python train.py --num_hidden_layers=14 --head_dim=32 --intermediate_size=1024 --vocab_size=8192 --init_std_up=0.0368 --init_std_down=0.0 --beta1=0.95 --decay_shape="linear" --max_steps=8576 --dataset="wikipedia_en"
MLP neurons of a small language model. Each row is named by its layer, matrix (down: output weights) and neuron, and shows model dimensions 48-111. Each number is 128 + 24 x the weight over its row's rms, rounded and kept within 0 to 255. A neuron's up and down rows have the sign that makes its largest values positive.
After each neuron's rows, "fires before" lists the tokens most often just after its 100 highest values on Wikipedia text that the model never trained on. A number after a token or word is its count.

L11.down823 [117 115 180 124  88 102 164 151 117 111 137 139 108 160 196 135 125 146 118 140 152 124 144 168 146  60 158 117 114 176 161 116 122 105  99 131 158 133 102 120 147 114 116  96 141 102 143  98 135 139 145 159 187 149 113 158 169 164 126 154 103 131 103 156]
fires before: "," 23, "." 14, " of" 10, " was" 5, " is" 4

L11.down758 [ 98 154 119  94 159 113 121 145  98 139 136 105  90 131 130 177  95 122 146 130 145 126 124  90 158 152 160 142 118 134 101 123 132 146 115 109 102 153 138  97 113 112 126 160  92 114 143 145 154 143 125 126  95 121  88 147 141 140 127 131 107 137 118 139]
fires before: "\n\n" 54, ")" 8, " (" 5

L5.down37 [161 132 131 174 145 123 132 116 125 111 149  59  91 105 108 131 120 143 154 126 168 138 121  99 142 148 117 158 132 138 139 132 105  88 142 129 120 131 111 125 145 151 117 161 130 176  94 127 122 131 115 133 121 164 120 132 139 113  78 122 102 120 130 151]
fires before: "s" 48, "t" 15

L8.down329 [ 94 160  96 138 148 105  77 140  59 145 122 158 129 176 138 144 145  90 148 154 166 144 133 129 150 111 133 109 130 130 100 176 149 103 108 135 179 124 160 127 126  83 145  57 109 149 125 156 177 180 183  82 130 128 127 138 130 106 133 138 127 116 125 145]
fires before: " to" 52, "ence" 4

L2.down995 [157 113 142 138 141 104 103 171 105 116 149 106 133 120 125  82 139  88 124 122 130 131 142 102 124 127  92  93 149  97 128 155  92 138  98 166 112 158 189 127 145 105 135 143 162 124 103 135 134 127  92 148 199 131 164 143 117 109 128 111 117 101 153  98]
fires before: "=" 99

L8.down480 [109 148 119 138 113 129 164 114 136 149 168 110 132 113 102 104 117 150 136 114 126 138 185 152 108 108 131 163 148 134 170 146 117 132 133 110  89 141 136 126 103  89 112 139  95 184 159 113 156 136  81 124  79 113 131 149 110 167 117 175 162 140 126 145]
fires before: "," 83, " |" 8

L11.down650 [125 145 131 135 184 129 161 119 102  95 153  87 112 104 126  49 114 154 108 123  99 131 118 164 176 137 122  88 158 140 141 100 125 124 118 146  76 136 130 137 118 105 103 146 131 121 134  84 149 115 141 159 183 149 121 127  97 101 177 143 123 108 170 138]
fires before: " |" 67, "g" 12

L9.down730 [126 133 125 124 158 125 139  99  75 108 136 137 108 144  70 147 126 109 181 160 132 111 128 105  76  49 132 124 126  98 125  93 134 132 105 109 137 120 148 115 104 155 142 165 120 156 129 116 135 124 144 203 140 146 108 113 140 153 139  80 144 125 117 156]
fires before: "-" 100

L9.down381 [147 123 113 148 151  78 128 120 128 149 112 113  92 129 125 166 110 110 158 166 117  93 106  99 110  95 135 119 122 136 165 114 106 101 135 122  94 132 130 172  67 169 125 141 114 180 160  88 117  73 132 145 104 134 113  85 149 129 171 126 175 147  86 132]
fires before: "-" 80, "\"" 6, " -" 4

L5.down550 [114 108 137 129 154 121 160 175 109 107 125 164 154 148 124 115 146  98 121 131 109 165 141 158 108 121  97 136  79 140 114  80 126  76 130 114 141 149 125 136 150 118 127  81  92 120 152 130  91 139 149 138 120 155  74 143 114 133 174 140 155 154 113 138]
fires before: "=" 48, " well" 7, " the" 6, "," 4

L4.down949 [105 139 116 187 149 111 110 128 129 121 129  75 143 158 157 153 123  97 173 133 152 166 100 137 150 101 138 115 144 149 103 126 126 104 116 132 122 188 114 114 114  95 141 164 128 116 118 167 133 150 126  90 156 110 170  84 155 166 150 184 126  83 109 136]
fires before: "\n" 40, "  " 21, "\n\n" 5

L3.down251 [184 138 107 148 155 149 125 163  53 133 126 118 120 146 117 129 120 127 107  82 151 117 128 184 111  81 115 154 141 123 107 145  70 133 114 141 136 133 111 114  92 155  75 112  83 143 133 125 134 111 135 114 123 126 154 125 157 126 134 147 132 159  98 146]
fires before: "=" 24, " the" 23, "The" 5

L11.down351 [ 95 139 143 102 109 101 110 123 115 140 131 135 127 147 105 121 136 144 130 134 114 117 195 110 140 183 160 152 174 124 135 120 135 115 141  89 149 121 117 162 127 168 120 114 130 154 104 110 137 138 147 147  84 138 120 158 202 133 160 139 131 127 121  99]
fires before: " |" 30, " (" 9, ":" 8, " of" 7, "." 5

L3.down89 [145 128 129 132 149 143 147 144 138 137 130 138 140  96 141  70 119 172 153 147 130 149 119 193 142  89 155 116 118 163 116 117 103 167 101 128 132 166 175  95 108 129 139 123 158  86 145 132 107 120 106 141  98 102 154 180 111 144 117 120  73 126 128  94]
fires before: "=" 43, "Career" 4, "International" 4, " Clade" 4

L3.down426 [137  98 152 129  90 125 120 162 158 163  96 112 130 128 155 147 121 104 134 136 186 162 171 156 145 153  92 151 115 150 155 141 153 187 114 128 134 139 118 140  63 124 124 106 103 126 129 145 115 112 120 123 152 135 135 145 131 130 159 125 163 119 115 142]
fires before: "\n" 31, "  " 16, "\n\n" 4, " 4" 4

L5.down835 [124 132 131 113 100 113 120 116 154 111 160 118  95 130 186 160 159  98 180 141 165 182  89 134 110 168 120 116 158 134 123 166 132 123 138 133 138 148 145  91 119 106 141 172 130  77 140 125 104 132 130 150 129 108 141 135  93 115 128 116 104 130 128 113]
fires before: " |" 33, " -" 17, " of" 5, "\n" 5, " in" 4

L2.down713 [143  94 154 136 113 175 108 163 130 133 135 178 116 159 116 141 100 124 116 117 134 146 111 100 112  52 116 124 131 118 123 175 145 140 140 152 106 153 159 145 123 107 162 162 114 104 161 115 139 130 123 181 129 139 106 136 115 108  96 128 124 105 170 117]
fires before: "N" 17, "W" 10, " /" 10, "E" 8, "C" 6, "48" 4

L4.down807 [145  86 132 131 172 146 124 136 127 126 121  97 148 143 110 180 119  81 153 117 135 117 108 168 126  98 121  93 149 139  99 156 143 118 132 117 105  90 118 146 132 143 160 154 103 154 122  88 115 142  90 118 136  94 129 123 133 136 142 180 112 124 121 122]
fires before: "|" 55, "\n" 6, "ort" 4

L9.down958 [179 126 156 139 126  93 122 102 163  94  92 137 148 140 117 125 118  74 144 117 137 116 130 114 107 141 142 134 162 115  96 130 129 149 106 115 131 144 161 141 148 142 168 170 153 143 107 152 138 145  95 106 112 133 117 117 114  76 128 110 114 168 152  91]
fires before: "s" 40, "ed" 12, "ing" 11, "d" 5, " to" 4

L2.down116 [103 105 111 139 106 171  95  89 125 148 158 140  94 129 130 129 140  95 169 177 132 172 138 150 152 110 127 151 104 112 125 146 156 126 115 138 124 117 195 127 129 131 190  91 109 147 144  91 120 187 128 160  82 128  93 151 140  75 132 129 118  91 147 170]
fires before: "|" 65

L8.down572 [130  91 121 173  89 120 131 121 151 124 126 103 124 139  83 124 121 128 147 136 129 151 114 128 149 224  89 146 121 121 147 125 140 116 155 133 119 136 135 166 138 117 158 151 162 165  91 117 177 102 146  97 100 121 133  86 130 160 124  97 133 112 146 116]
fires before: ")" 25, "\n" 17, " |" 10, " m" 8, "," 4

L9.down959 [124 138 128 142 116 128 157  94 119  76 101 139 145  88 130 109  81 138 175 140 106 161 147 124 190 156 128 143 167 134  98 116 109 115 163 107 146 153 140 114 161 159  91 135 143 138  96  95 163  67 123 148 101 125 137 116 168 137 153 170 148 125 106 141]
fires before: "|" 43, " |" 13, "\n" 10

L2.down189 [131 141 102 158 163 131 140 120 118 156 155 123 128 142 140 168 138 151 136 114 163 125 115 128 164 125 122 115 162 104 129 177 147 166 133  91 150 139 109 138 109 142 155 167 118 114 117 113 128 135 128 139 113 144 134 104 129 112 145 154 118  78 131 128]
fires before: "\n" 36, "=" 24, "\n\n" 23, "ing" 5, "ific" 4, "s" 4

L3.down587 [129 127 123 124 131 124 127 101 107  72 159 130  89 118 129 126 119 122 162 114 117 113 130 131 102  81 135 138  95 118 120 131 133  74 120 112 137 122 144 122 148 135 182 133 128 131 196  86 129 126 130 128 111 160 112 120 148 138 131 105 125 127 149 154]
fires before: "-" 99

L11.down794 [163 122 113 102 105 120 145 104 108 114  82 138 141 106 132 131 122 124 149 120  86 118 125 136 132 220  92 152 125 101 163 148 103  98 120 101 159 102 154 117  61 131 168 145 117 117 173  87 120 134 164 126 149  81 118 161 131 183 134 149 110 150 162  74]
fires before: "r" 26, "rs" 10, " of" 8, "s" 6, "ers" 6, "nt" 5

L3.down765 [108 102  90 125 115 116 155 146 113 164 140 155 194 126 120 153 138  98 134  98 118 122 140 158 142 152 119 117 139 158  95 136 168 129 167 124  93 166  90 137 110 152  87  92 187 153 115 149  82 145 137 124 141 151 153 110 134 115 162 120  97  83 181 131]
fires before: " |" 50, "," 7, "\n" 7, "." 5

L4.down1006 [130 128 147  85 130 120 143 192 142 142 154 122 110  85 184 130  92 112 162 144 114 136 109 135 115 139 129 122 132 116 125  92  97  96 104 163 120 163 142 143 122 129 158 157 142 129 162 131 176 169 148 135 149 128 128 166  94 149 141 129 127 128 117 128]
fires before: " |" 41, "%" 7, ")" 7, " (" 5, "AF" 4

L8.down395 [147 144 132 141 141 142 148  87 134 102 114  91 198  66 124  81 144 176 142 119 121 100 130 123 161 168 105 130 103 176 151 162 134 115 112  76 141 141 136 148 117 130 124 106 172 108 152 161 172 134 127  99  95 122 108 131 158 121  84  98 142 143 133 125]
fires before: " |" 70, "," 4

L2.down541 [173 176 101 124 110  85 119 132 123 147 119 142  85 110 122 140 168 116 168 170 158 142  96 118 141  38 101 165 107 149 159 113 154 135 101 118 197 118 130 118 120 103 129 129 131 130 146  99  74 130 128 136 131 153 100  77 160 131 143 126 142 111 188 150]
fires before: "-" 57, "|" 26

L8.down376 [143 127 123 117 114 102 170 117 110 126 138 115  94 110 114 116 124 188 109 129 108 137 155 141 127  78 120 107 131 184 145 116  82 131 117 123 142 150 102  93 111 110 110 116 127 144 178 123 107 130 185 130 139 125 131 137 121 182 126 123 158 143 147 147]
fires before: "," 18, "." 14, " and" 9, " (" 8, " Minister" 7

L5.down969 [161 133 154  91 107 129 119 123 134 120 150 119 176  83 140 120 121 128 134 105 143 120 149 147 147  77 129 119 151 147  98 160 108 117 103 136 134 152 113 124  99 136 123 132 143 159 154 134 113 114  97 121  89 129 178 101 148 137 171 143 124 143 136 108]
fires before: "=" 42, "International" 5, "Career" 4

L2.down148 [116  93 167 143 136 106 110 119 121 125 162 142 126 113 165 115 121  96 115 120 171 157 144 173 122 159 112 125  89 141  99 123  46 113 163 140 107 129 129 128 134 108 168  96 132 100 138 143 174  99 100  99  77 112 135 148 121 150 131 122 145 117 103 126]
fires before: "=" 48, "International" 4, "Career" 4, "|" 4

L11.down724 [147 122 123 125 125 118 111 106  83 141 109 173 132  85 149 111 156 108 157 175 150 121 108 129 144 218 150 102 113 105 109 187 142 140 128 138 125 106 153 105  92  99 110 145 138 115  95 126  93 116 134 138 113 170  90 164 142 160 114 182 134 132 157 158]
fires before: ")" 32, "–" 21, "-" 5, "F" 4

L4.down120 [ 99 117 129 125 155 116 122 138 108 106 128 112 121 117 182 186 135 110 126 136  95 152 118 120 111 129 120 100 135 144 110 169  94  97 136 121 143 123 120 102 149 149  95 121 100 117 202 135  89 131 133 138 139 124 132 126 130 126 139 171 133 147  60 143]
fires before: "\n\n" 29, " The" 13, " As" 4, " It" 4, " Other" 4

L8.down207 [119 112 159 115 180 127 132 105  91 149 136 142 161 108 168 153 120 146  99  87 175 100 118 127 136 157 122 142 133 117 183 129 170  96 130 154  86 152 148 136 104 120 103 116 143 120 124 155 127 110 103  74 111 106 131 133 144 127 105 135 102 146 123  83]
fires before: " |" 62, " 0" 11

L4.down304 [127 151 101 106 125 111  94 133 134 123 144 132 106 144 127 146 142 121 152  98 135 182 131  93 109  95 157 126 111 158 108 163 159 113 106 145 149 161 145 106 120 119 156 154 141 129 150 127 142  92 105 137 145 116 145  91 114 130 144 101 130  87 155 135]
fires before: "=" 53, "\n" 15, "\n\n" 10, "-" 8, "  " 6

L9.down371 [166 125 122 107  89 155 137 114 131 185 130 160 130 109 124 149 139 149  91 138 176 168 143 125 140 125 122 168 131 143 137 185 113  85 145 170 116 165 117  89  93 129 112 133 119 165  95 119  96 102 122 140 140 152 142 144 102 147 123 121 128  97 170 138]
fires before: "\n" 43, "\n\n" 38, "=" 11

L2.down768 [127 113 111 132  89 104 127 155 121 175 184 132 129  97 133 141 147 118 155 144 109 150 128 133 108  55 105 117 128 128 148 144  96 135  96 136 117 150 180 108 133  91 152 105 182 147 134 125 129 106 108 157 165 104 155 150 107 108 158  93 132 120 114 120]
fires before: "=" 90

L11.down337 [ 93 125 130 144 120 139 112  56 142 144 166 120  97 113 104 148  87 108 147 129 123 153 120 120 151 144 131 139 152 125 112 150 165 141 151 113 166 122 127 106 143 119 104 161 135 143 158 101 139 144 102 119 168 126 182 136 133 138 138 133 142 106 137 125]
fires before: "%" 51, "." 6

L2.down801 [131 120 144 147 134 126 137  96 145 117 115 126 159 164 157 127 174 148 106 127 118 162 132 106 172 137  95 102 114 128 129 156  69 138 136 121 139 133 141 105 150  78 141 155 118 111 162  90 139 128 172 127 127 142 118 137 175 112 130 129 158 139 141 115]
fires before: "\n\n" 21, " The" 14, " He" 7, " In" 6, " \"" 4

L2.down219 [128 161 117 121 110  97 121 177  82 113 145 156  63 125 138  92 127 142 139 154 103 108 123 198 159 118 133 101 128 120 113 115 139 117 105 120  93 155 158 130 148 172 130  87 161 114  77 108 148 159 127 109 146  98  69 137 131  83 114 136  93 151 141 128]
fires before: " |" 57, ";" 30

L9.down425 [143 112 111 149 138 112 126 105 159 111 103  92  85 132 116 136 102 115 148 139 124 125 114  76 139 141 140  91 161 129 101 131 138  82 140 113 169 132 157 125 123 131 163 127 113 137 146 114  93  91 124 143 162 103 110 121 121 122 140 130 145 144 110 120]
fires before: "," 25, "." 16, " and" 7, "'" 6, " |" 5, " in" 4

L8.down216 [138 112  97 140 136 116 153  33 119 112 119  82 112 133 120 141 140 134 157 148 170 144  97 130 159 210 111  91 140 116 135 135 153 124 142 127 109 148 104 163 139 124 144 127 151 141 142 119 129 145 212 124 102 111 119 116 134 151 127 124 135 126 129 129]
fires before: " |" 45, "|" 10, "+" 4, " 0" 4

L8.down312 [160 141 140 149 133 168 105 123 122  76 125 103 136 122 144 146 122  92 147 145 133 128 137 132  96 151 151 131 127 121 121 159 155 103 137 132 114 133 125 135 156 153 131 118 146 101 188  79  91 108 100 139 114 110 124  98 167  70 155 108 149 132 116 124]
fires before: "s" 94

L4.down48 [162 100  59 142 128  87 119 161 119  89 126 124  61 121 131 138 129 181 134 133 122  83 135 138 131  60 111 116 106 123 128 160  88 133  86  82 128 149 108 152 107 173  99 139 114 152 136 110 104 103 120 126 131 168 142 117 140 164 147 127 128 124  87 137]
fires before: "-" 49, "va" 7, "ment" 6, "ano" 4

L3.down144 [ 96 169 116 129 156 100 154 154 109 104  85 108  83 148 170 150 120 144 142 110 136 147 148 146 143  95  91 123 125 105 112 109 152 160  93 141  82 128 135 126 109 133  86 119 107 115 139  70 151 143 130 120  91 119  93 117  89 110 108  96 101  90 122 118]
fires before: "\n\n" 40, " Clade" 5, "si" 4, "se" 4, "s" 4

L9.down222 [125 148 150 166 148 136 144 111 166  92 113 126 138 144 156 134 135  74 151 154 106 126 143 128 167 153  90 111 105 104 115 123 136 138 104 153 151 131 155 115 199 163 136 126 122 121  71 114 140 142  89 156 162 102  94 121 160 113 130 193 122 165  96 181]
fires before: "s" 26, "ll" 7, "t" 6, "and" 5, "ve" 5, "d" 4

L9.down718 [125  94 120 144 154  92 124 110 116 166 137 122 173 179 130 119 145 109 113 121 158 161 175 126 111 109 111  98 123 123  89 127 136  88 138 125 118 127  99 161 113 173  92 135 159 172 166 109 136 152 118 156 139 154 140 100 110 163 150 172 112 109  90 147]
fires before: "\n\n" 18, " The" 14, " He" 12, " It" 7, " In" 7

L11.down964 [166 133 184  99 154 170 127 123 123 139 143  64 112 127 127  96 101 148 165 132 159 106 143 111  95 146 164 130 105 152 129 123  97 157 140 139 146 114  96 121 158 101 140 122 133 168 168 149 143 152 104 108 154 148 123 141  77 117 135 106 126 136 133 136]
fires before: "g" 14, "s" 11, "ig" 10, "t" 8, "c" 7, "d" 5

L9.down82 [ 81 181  93 126 138 112 151 138 133  99 159 115 121 105 114 145 128  91 107 133 113 122 153 123 167 135 150 124 111 115 120 136 156 120 123 161 135 100 142 161 109 116 108 162 123 142 127 114 153 162 106 136 139  88 126 143 136 142 130 127 113 101  74 116]
fires before: " of" 49, "." 9, " in" 4, " was" 4

L4.down68 [124 146 135 150 122 116 106 145 121 119 208 112 107 136 113 172  85 121 188 161  91 103 150 131 148  97 104 133 146 104 109 153 161 138 127 150  70 124  90 117 138 150 139 102 145 146  63 176  89 141 147 116 133 149  97  95 129 140  98 130 159 184  85  92]
fires before: " to" 48, " Total" 4

L8.down956 [101 156 168  99 136 136  77 191 117 151 123 124 158 116 130 117 126 122 162 113 141 130 143 144 168 101 173 100 101 123 118  89 125 147 157 120  69 144 118 167 105 113 105 100 106 146 140 156 127 130 123 119  90 138 138 131 120 145 102 139 114 112 138 137]
fires before: " |" 32, "%" 27, " (" 9

L4.down669 [178 195 148 150 105 139 113 140 138 142 124 124 112 109 137 128 135 141 161 105 147 139 113 107 118 106 154 126 166 129 129 147 155 124 120 110 103 144 126 140 156 127 109 109 144 133 140 150 125  57 150 113  99 172 115 147 154 145 136  93 133  86 155 156]
fires before: "," 22, " as" 16, ":" 14, "s" 6, "\n" 5, "\n " 5

L9.down709 [131 117 116 159 145 131 140 140 100  81 119 127 145 125 126 133 117 160 114 179 165 140 121 172 105 163 121 123  91 117 100  99 157 120  99 122 139 131 141  79 157 154 133 142 149 148 117 124  97 180 135  80 123 134 124 109 125 111 143 159 103 106 110 122]
fires before: "ed" 36, "d" 8, "s" 7, "ted" 6

L4.down403 [135 140 161 117 143 114 147 188 108 165 147  67  52 100 100 159 155 168 101 123 135 110 131 163 147 174 103 145 102 107 175 157 149 102 118 120 105 145 132 159 128 129 126  98 144 123 112 113 109 104 119 100 117 112 120 113 140 135 137 189 125 142 101 135]
fires before: "\n" 27, " 0" 20, " 2" 7, " 1" 5, " —" 5

L5.down465 [ 82 115  98 109 121  78 101 112  85 166 133 122 105 113 136 159 101  91 130 127 135 122 131 113 156 161 145 120 154 115 128 155  80 161 127 108 125 131 104 121 130 118 161 134 178 132 156  89 132 132 185 128  91  98 107 127 124 131 143 138 120  94 164 106]
fires before: "," 33, "\n" 11, "\n " 6, " |" 6, "ng" 4, " (" 4

L5.down965 [155 143 159 147 110 126 134 156 158 103 142  86 125 108 140 115 106 165 138 127 105 136 100 110  88  88 132 111 123 132 114 111 113 118 121 125 116 100 166 121 141 165 133 122 113  72 174 141  84 120 113 148  77  89 174 125 182 161 125  87 133  97 133  84]
fires before: "=" 54, "Career" 4, "International" 4

L8.down772 [191 159 116 102  76 111 139 133  69 138 130 105 174  90 123 132  77  99 121 122 132 109 148 100 158 173  93  98 103 119 120 146 135 108 106  96 131  98 119 122 158 159 117 118 129 133 150 132  84 135  97  90 116 110 123 121 144 105 131 161  79 140 102 111]
fires before: "s" 30, "t" 29, "ll" 6, "ve" 4

L8.down959 [101 107 105 132 108  80 109  89  86 127 124 134 149 164 135 151  80 155 136 132 120 176  80 146 132 134 125 119 122 138 106 153 121 127 125 163 141 158 153 135 104 117 137 106 112 102 142 151 107 149 145  70 139 107 149 125 168 120 150 144 109  66 116 139]
fires before: "\n" 59, "  " 4

L4.down524 [149 139 122 147  89  71 102 106 109 156 143 117 107 152 137 109 115 115 160 128 151 141 128 158 132 147 143 140 126 138 144 167 137 125 135 108 138 103 151 136 186 130 121 126 146 132 107  83 179 170 103 115 111 167 105 119 153 108 126 117 132 100 154 158]
fires before: "|" 85

L2.down84 [181 103 119 122 122 135 163 158 182 118 123 137 114  97 100 140 132 113 131 137 126 134 155 121 171 162 121 151 155 136 124 155 107 133 131 142 104 160  86 148 134 141 117  87 116 126 143 124 125 150 158  86 147 105 130 114  97 138 120 151 191 143 113 143]
fires before: "=" 36, "The" 13, "In" 7, "|" 6, "-" 4

L4.down798 [111 102  85 166  95 137 153 137  91 147 139 116 112  76 137  95 132  89 179 134 132 144 119 121 143 115 184 144 128 103 135 141 130 118  98 127 153  99 177 129 125 134 171 150  90 186 132 130  66 145 117 136 139 145 153 151 152 113 106 136 153 146 169 135]
fires before: "|" 43, "-" 42

L2.down582 [141  88 104 154 173 121 102 134 129 117 113 194 160 134 124 140 156  76 111 126 106 153 137 126 113 120 120 109 118  91 127 139 154 105 146 149  98 116 123 157 109 138 120 117 116 151 144 134 159 117 157 109 130  83 114 112 110 116  64  98 145 113 149 153]
fires before: " |" 32, "=" 12, ":" 5, " of" 5, " by" 4

L11.down497 [133 144 146 108 167 139 148 170  86 102  91  94 118 152  89 107 141 157 121 140 121 147 124 121 130 164 132 154 124 149 109 113 143 146 199 104 105 138 114 137 114 154 128 119  97 111 111 152 141 146 166 117 122 119 126  89 165 107 126 122 100 116  88 137]
fires before: " |" 55, " (" 7, "\n" 5, " ;" 4

L3.down963 [165  98  99 116 121  94 116 128 131 109 152 113 175 101 165 112 144 111 151 160 110 119 136 145  84 128 143 132 111 141 169 130 130 143 143 138 156 121 125 110  93  57 133 112 125  79 142 132 141 119  86 119 132 135 113 145 129 147 107 121 149  50 103 116]
fires before: "=" 87

L4.down324 [ 98 141 118 128 142  94 129 111 129 104 113 103 140 124 125 157 102 115 162 109 134 135 141 138 135  68  75  94  98 110  90 117 132 131 117 111 127 100 131 133 153  61 130 118 133 127  96 144 111 109 148 117 107 175 100 156 101  70 116 115 147 126 115 155]
fires before: " as" 13, " by" 12, " the" 12, " to" 7, " that" 6, " in" 4

L9.down768 [138 106 106 120 143 130 193  64 122 108 106 157 119 140 107 114 125 146 131 143 144 152 119 170  75 142  87 132 123 117 111 157 124 123 149 119  88 127 146 166 125 110 178 157 107 151 121 132 100 117 133 121 111 112 182 135 141 141  86 106 140 184 131 118]
fires before: "," 22, "." 19, " of" 13, " season" 7, "s" 4

L4.down145 [132 123  90 134 131 104 135 140 108 137 123 129  89 137 148 146 146 120 130 109 205 116 103 140 106 136  86 142  91 161 177 107 128 159 128 116 138 150 141  97 110  90  87 142 150  93 129 128  99 201 139 107 107  97 135 134 111 124 160 153 105 119  91 108]
fires before: "\n" 32, "  " 22

L11.down144 [102 144 129 132 131 122 122 145 158 121 131 129 138  92 123 131 124 135 136 111 157 152 100 132 128 144 135 126 129 135 121  86 156 141 201  98 150 166 134 119 130 128  55 123 118 114 126 123 118 129 134  96 169 188 104 130 125 162 143 127 144  97 154 104]
fires before: " |" 29, " –" 19, "," 10, ":" 4

L3.down36 [127 150 161 149 140 115 116  97 130 127 141  99 130 141 131 134 137 130  98 108 143 136 161 102 148 121  84  68 108 162 110 154  95 146  97 107 181 133  83 152 137  98 110  96 116 129 181 143 154 177 127  94 110 136 152 146 155 167 147 150  97 121  82 136]
fires before: "\n\n" 31, " He" 14, " The" 9, " In" 6, " She" 4

L3.down247 [152 132 143 133 129 106 125 161  97 112 146 146 116 116 134  92 143 133 173 155 126  93 157 153 147  86 123 123 130 132 148 139  91 142 123 150 140 139 173 106 124  64 100 129 161 113 131 164 107 121 132 148 155 158 108 163 121 136 134 167 118  93 135 116]
fires before: "=" 98

L3.down1011 [131  98 145 117 124 146  97 168 117 110 132 157 121 144 147 148 122  98 170 143 100 116 133 129 137  98 139 144 136 141 148 122 143  89 153 129  99 158  89 109 104 119 136  81 111 161  99 167  82 129 129 133 140 131 135 154 137 108 128 106 149 121 125 148]
fires before: " to" 52, "s" 7, "," 5

L3.down967 [143 118 197  98 109 138 110 149 154 128 101 185 127 165 133 122 102 138 138 112  73 166 136 126 117 125 131 184  90 124 118 123 128 134 143 153 144 134 133 122 177 136 115 152 110 153 134 123 167 109 128 157 122  75  97 109 132 128  63 132 124 110 144 117]
fires before: " |" 24, " /" 10, ":" 7, ")" 7, "C" 6

L11.down867 [162 115 113 144 111 103 114 137 106 101 141 152 130 129 134 118 162  92 119 109 153  43 141 151 136 113 148 123 144 129 114 137 172 103 152 124 122 140 110 153 137 153 171 142  72 139  95  91 103  97 103 135  76  64 172 154 122 101 124 131 159 114 140 116]
fires before: "s" 44, "ing" 4, "back" 4

L9.down837 [105 162 135 131  96 103 104  90 131 122 162 134 116  95 153  95 136 168 124 144 129 128 156 126 148  88 133 105 133 119 151 143 117  94  87 107  93 111 135 175 113 147 160 131 138 168 212 108 122 142 136  78  82 151 163 150 116 121 113  96 115 159 161 129]
fires before: "s" 56, " |" 5

L11.down933 [117 122 142 158 139 126 137 166 110 132 117 136  60  98  63 139 159 148 151 152  88 120 115  96 115 101 164 181 135 161  96 143 133  92 122 139 162  90 106 102 160 131 122 127 137 119 100  95 165 102 169 100 107 125 119 112 146 114 104 149 132 178 116 137]
fires before: ")" 37, ":" 15, " ft" 7, "–" 4

L4.down877 [137  99 121 123 137 123 121  94 141 159 176  99  87 126 113 176 167 141  99 117 130 137 122 119  97 124 168 124 131 156 125 101 149 124 131 109  96 136 120 134 109 124 167  87  81 132 142 141 138 133 139 105 131  69 137  97 141 166 185 144 152 127 127 117]
fires before: "\n" 39, "  " 10, " 0" 8, " 1" 5, " —" 5, " 5" 4

L8.down21 [146 137  77  89  98 143 133 161 149  88 140 101  94  79 116 145 133 120 168 120 121 113  70 152 113 132 131 151 124 141 135 147  97 116  91 190 143 131 118  77 153 139 171  74 115 135 140 103 121 137 115 127 169 129 106 140 125 132  68 111 144 104 120 117]
fires before: " |" 22, "\n" 16, "%" 7, "ess" 7

L2.down785 [108 112 149  74 144 108 100 133 167 126 126 162 137 135 183 134 104 155 136 119 113 159 121 143 145 146 114 142  86 137 123 143 101 175  86 155 102 155 150 111 129 113 138 143 137 134 105 140  94 146 111 145 106 169 188 106  79 154 175 174 143 108 116 170]
fires before: "=" 97

L8.down625 [121 134 132 114 126 128 122 169 119  96 116 115 148 145 133 139  99  89 151 142 183 119 170 131 102 152 135  84 121 141 141 142 153 115 108 134 134 101 109 104 137 120 120 118  94 113 172 160 128 136 136 115 123 122 130 118 111 169  90 146 111 123 106 124]
fires before: " (" 41, " |" 12, ")" 7, " place" 7, "\n" 6, "s" 4